config.toml
num_hidden_layers = 12
hidden_size = 384
num_attention_heads = 9
num_key_value_heads = 1
head_dim = 32
intermediate_size = 1536
vocab_size = 8623
hidden_act = "gelu"
norm = "layernorm"
norm_place = "pre"
norm_eps = 1e-05
positions = "rope"
rope_theta = 10000.0
rope_fraction = 1.0
qk_norm = false
attn_scale = 0.177
bias = "none"
tie_word_embeddings = true
parallel_block = true
init = "normal"
init_std_qkv = 0.0183
init_std_o = 0.00432
init_std_up = 0.0183
init_std_down = 0.00187
optimizer = "adamw"
learning_rate = 0.0013
beta1 = 0.9
beta2 = 0.95
weight_decay = 0.24
lr_head = 0.00737
max_grad_norm = 2.0
warmup_steps = 390
schedule = "wsd"
decay_fraction = 0.946
decay_shape = "linear"
final_lr_fraction = 0.0
batch_tokens = 131072
max_seq_len = 1024
doc_mask = true
train_tokens = 616100000
max_steps = 4701
dataset = "wikipedia_en"
MLP neurons of a small language model. Each row is named by its layer, matrix (down: output weights) and neuron, and shows model dimensions 112-303. Each number is 500 + 25 x the weight over its row's rms, rounded and kept within 0 to 999. Numbers have three digits each.
After each neuron's rows, "fires before" lists the tokens most often just after its 100 highest values on Wikipedia text that the model never trained on.

L8.down139:510545497458466486533520525500476474563491479463473512511476505509464508526522524475502520539493453533503492502516504524503518501519508515513512488501485494507496521502543516488511512486503494532518499472507500510440523463523475505481476518530490518512513595486560489486525496513484467518536491434528508483463454510515501494548493524475498559511517477487578489524500509538493524505527483517471512507533510516484489490495489492512539515515526539496484478515497528460516475462511425491522507526488499481503494518497489498517498511472515490490526540537500497510482493529474481521
fires before: " |", "–", "."

L4.down1238:524472482496517527476529532539465479496505438476518508484452504471473484461505515533495497496519479518502560524521518437493504506507497515519498497479459488463450474511498460509522487507454482518484522478504466528517487470506498495514490522491539509518524476497506452484495467488477507455533507478483468516462469486449485552523538504459513498501529486475477532500489537504530543517475495479474510527484510495535505518514484547519542514528493514508500453541506465495499473538522464528468463538497477479478496474551494505515473514462454515442495492478530500556526469519526483472
fires before: " of", " to", " \""

L3.down258:503535540489529485522482485520509461523505504487494519543478479513463506489493477528474534470542469473537541499482462476478488519530506483513484432515538464521516486503457523437475508503473446483511471502461484536534491481551478496521524506512511474512485525479497452451529525513491513486501472501499528473503489513535525526506543518498499568486466504453521460520515531519462454493533505469525506482510504538470515497512468522540477479495505510490469491506496460476505520523455487489488538512495496454467523528530470526498499517528463489490511484495539508526469489513484484475
fires before: "\n", " ", " January", " 6"

L4.down145:491502491496536491451492503548527494547503507446496503532488508521494478528478495537504489460516497502487501470515479486461472444484492493522479468525510492466473517509448496501460512496480523487491476534511540530535512485473537516476510493504453522481476469488497493499501490432474485503424530504508504473541485515541487468462494513546506529491478506504499479496485464436522468494477504485504451471508527482522489496515473491518498483518477488476533501495493549532489547500491485510488526502471471501509490474474518491501499521501485519532506497497590493481576513511492488518
fires before: "\n", "In", "The", " The"

L8.down201:543532495488487479500505462491479512481496481492520501549483466525516516484526523479493487490508529533509535475494523494542494517483558515472488483489495527536529476483541480524535463505500487483511502467485541467461517476532484500510482479506504522511511526481539536496506497491512492500505536510510511505480517488465526545478482500507487535522481487500523504479505530516531531509531497555485484491500517527503457478491535483516490489486531519478481532490458466491480468505523538486504506491501493442485480444476464446454512473461510541479484512493510503484493510499483492509
fires before: " |", "–", ":", "."

L2.down413:506478501488479507496537477521535511499527473496491525484507506523493519480525481449482467499496552483526468501540514497464509509463465492461528506535514458525489530493499487497517496509505494484485558526478497495458493449512521529508495473467531511508490471468491496514543487511519508510460501498473514484510462485523439532521506519531451467469551485503506538439496512525530494518473471539474523500527472469463508515524526485497509547519469505476499539496517541527520485557497496428505489492512513523489513518519525518508541497499489541537477467520496485512475527464500495463
fires before: "\n", " were"

L3.down1511:499488518492500505461512489521507488537457509451497521518511528531505495537470497511475512453498501479510489472521486474449504506505497527482494478521516507472486521533467461495457497509491537536515476509484514524550528458471519545524518501505494537517483460483466467490497508462473478493436518497522521482569479500522478482494499533519528493545451489544499481491488460443524479492509510478513456483531516495493521476539491458560476510527490472437546524479503542509481495483517512482496497524488478503506537476474548501462504517489487528514514510482574518500480485493493532507
fires before: "\n", " The", " He", " In"

L2.down580:478482488482569489476493486514515508515534484492498501489531483496493528520488490474474495475516481515505491503510499500497491515477518453478516491526504489526491540525486464482527531503514517501461496495517461431507467544498490522465498492483462510497492493498484475528521464499556486522505483472501529516510467463498452444475514500499453517496514506485536497497466523511537497531490509499538494534500504487489495487497479513504553556495479522491518501526532558532495499528513511482508519531522503530459533487486532496461485516482490525463499488481506488480531474481495476491
fires before: "\n", "-"

L2.down1074:504517496490499548534505489503519515508485469495516480512497540523484522497502491497473504502540515448539518559491460474481450491472516538500500455516528494457458416469493492474449501499517529500505468490485510456506504489490527477508521464508481527464488481480499505499530493455502524535452545486502505501552474478484487447507493485483492460512507455549495500513469507479487479487501463507499494492498531506511464521551526527546520470507470527507491518457516466512498521451477483458488486535495537514528549533470501538513478474483513511547527475506515521482511516493530492445
fires before: "\n"

L2.down1456:510490532516505523469500472524529499493482476482516492517491551507498489500496516512502459492502485451508481492536481475422499534473492560469482519506512509485474505500479469493479523492517560520483484515511556493488546455456528526495527473490512508470525453486462474492513508460473478508447523461497487453551463499491493508476501516519499477507481512508493490506495478458519480474491505469508487486518501490451517451544489463510498501519466512457523543448526538524467508508506463499477502512453507518497494478492482519521482489490482515514482495530578509495536526503498525461
fires before: "\n", " He", " She", " The", " In"

L8.down140:536526548471474488461514479503518472519519457499495498518491497487497533497472484510497530495526513501509508484507504454521506484446498456518482502492525491500501479446458531500495507486511490566463508477478477504508515490458507499536512515485515539509546535480479450534476480484479510553527490509463508507512506441461523529471492476503465475518508494490519517533522562513474511495499494501516480487494521519505486487507501455488498464512478493479492508540518533488520509490522563507489473514522502459515564509508471483456525519473504486484511522501505505523479516507474526520
fires before: " |", "%", ".", "y", ";"

L2.down271:499519478500544526505526486537516521489485468508495526484453474484505492521481474517494502482523500491476533491468483470475491510508456491519499495510512520502515483494473523501449458497479448528519500499491505523494479541499455487479526556523510498523491522525484505492510483508503496514482521480518538508476520504503503498473480496449519511502458485462493461483476517479494457514491545475475485531532491489495496486484528499516476504517469507530504479499524499500479524537491512524496502531521474465445540521489476493467532527526481502516556527478529500508508501479505498464
fires before: "\n", " ", " January", " 6"

L3.down163:522521492518529517506483534518559485526485476519485465537493516519464450503502464475515511473540462470470535487497465458445465463478512509543486457475527477495484462488476510442481513490509495520485488519506496497542513485486515493517498474515526501506537511490476502485524495494498514529469511490489516482544470442511497472483497510542488511476489503529499520490498470469524492490506524484509475505449533506514507503511503491460460482549504499486492526446505503505509524490495502489514488496524440497501531523490527524523499533535455483518490464518599537486533473512476512490
fires before: "\n", " "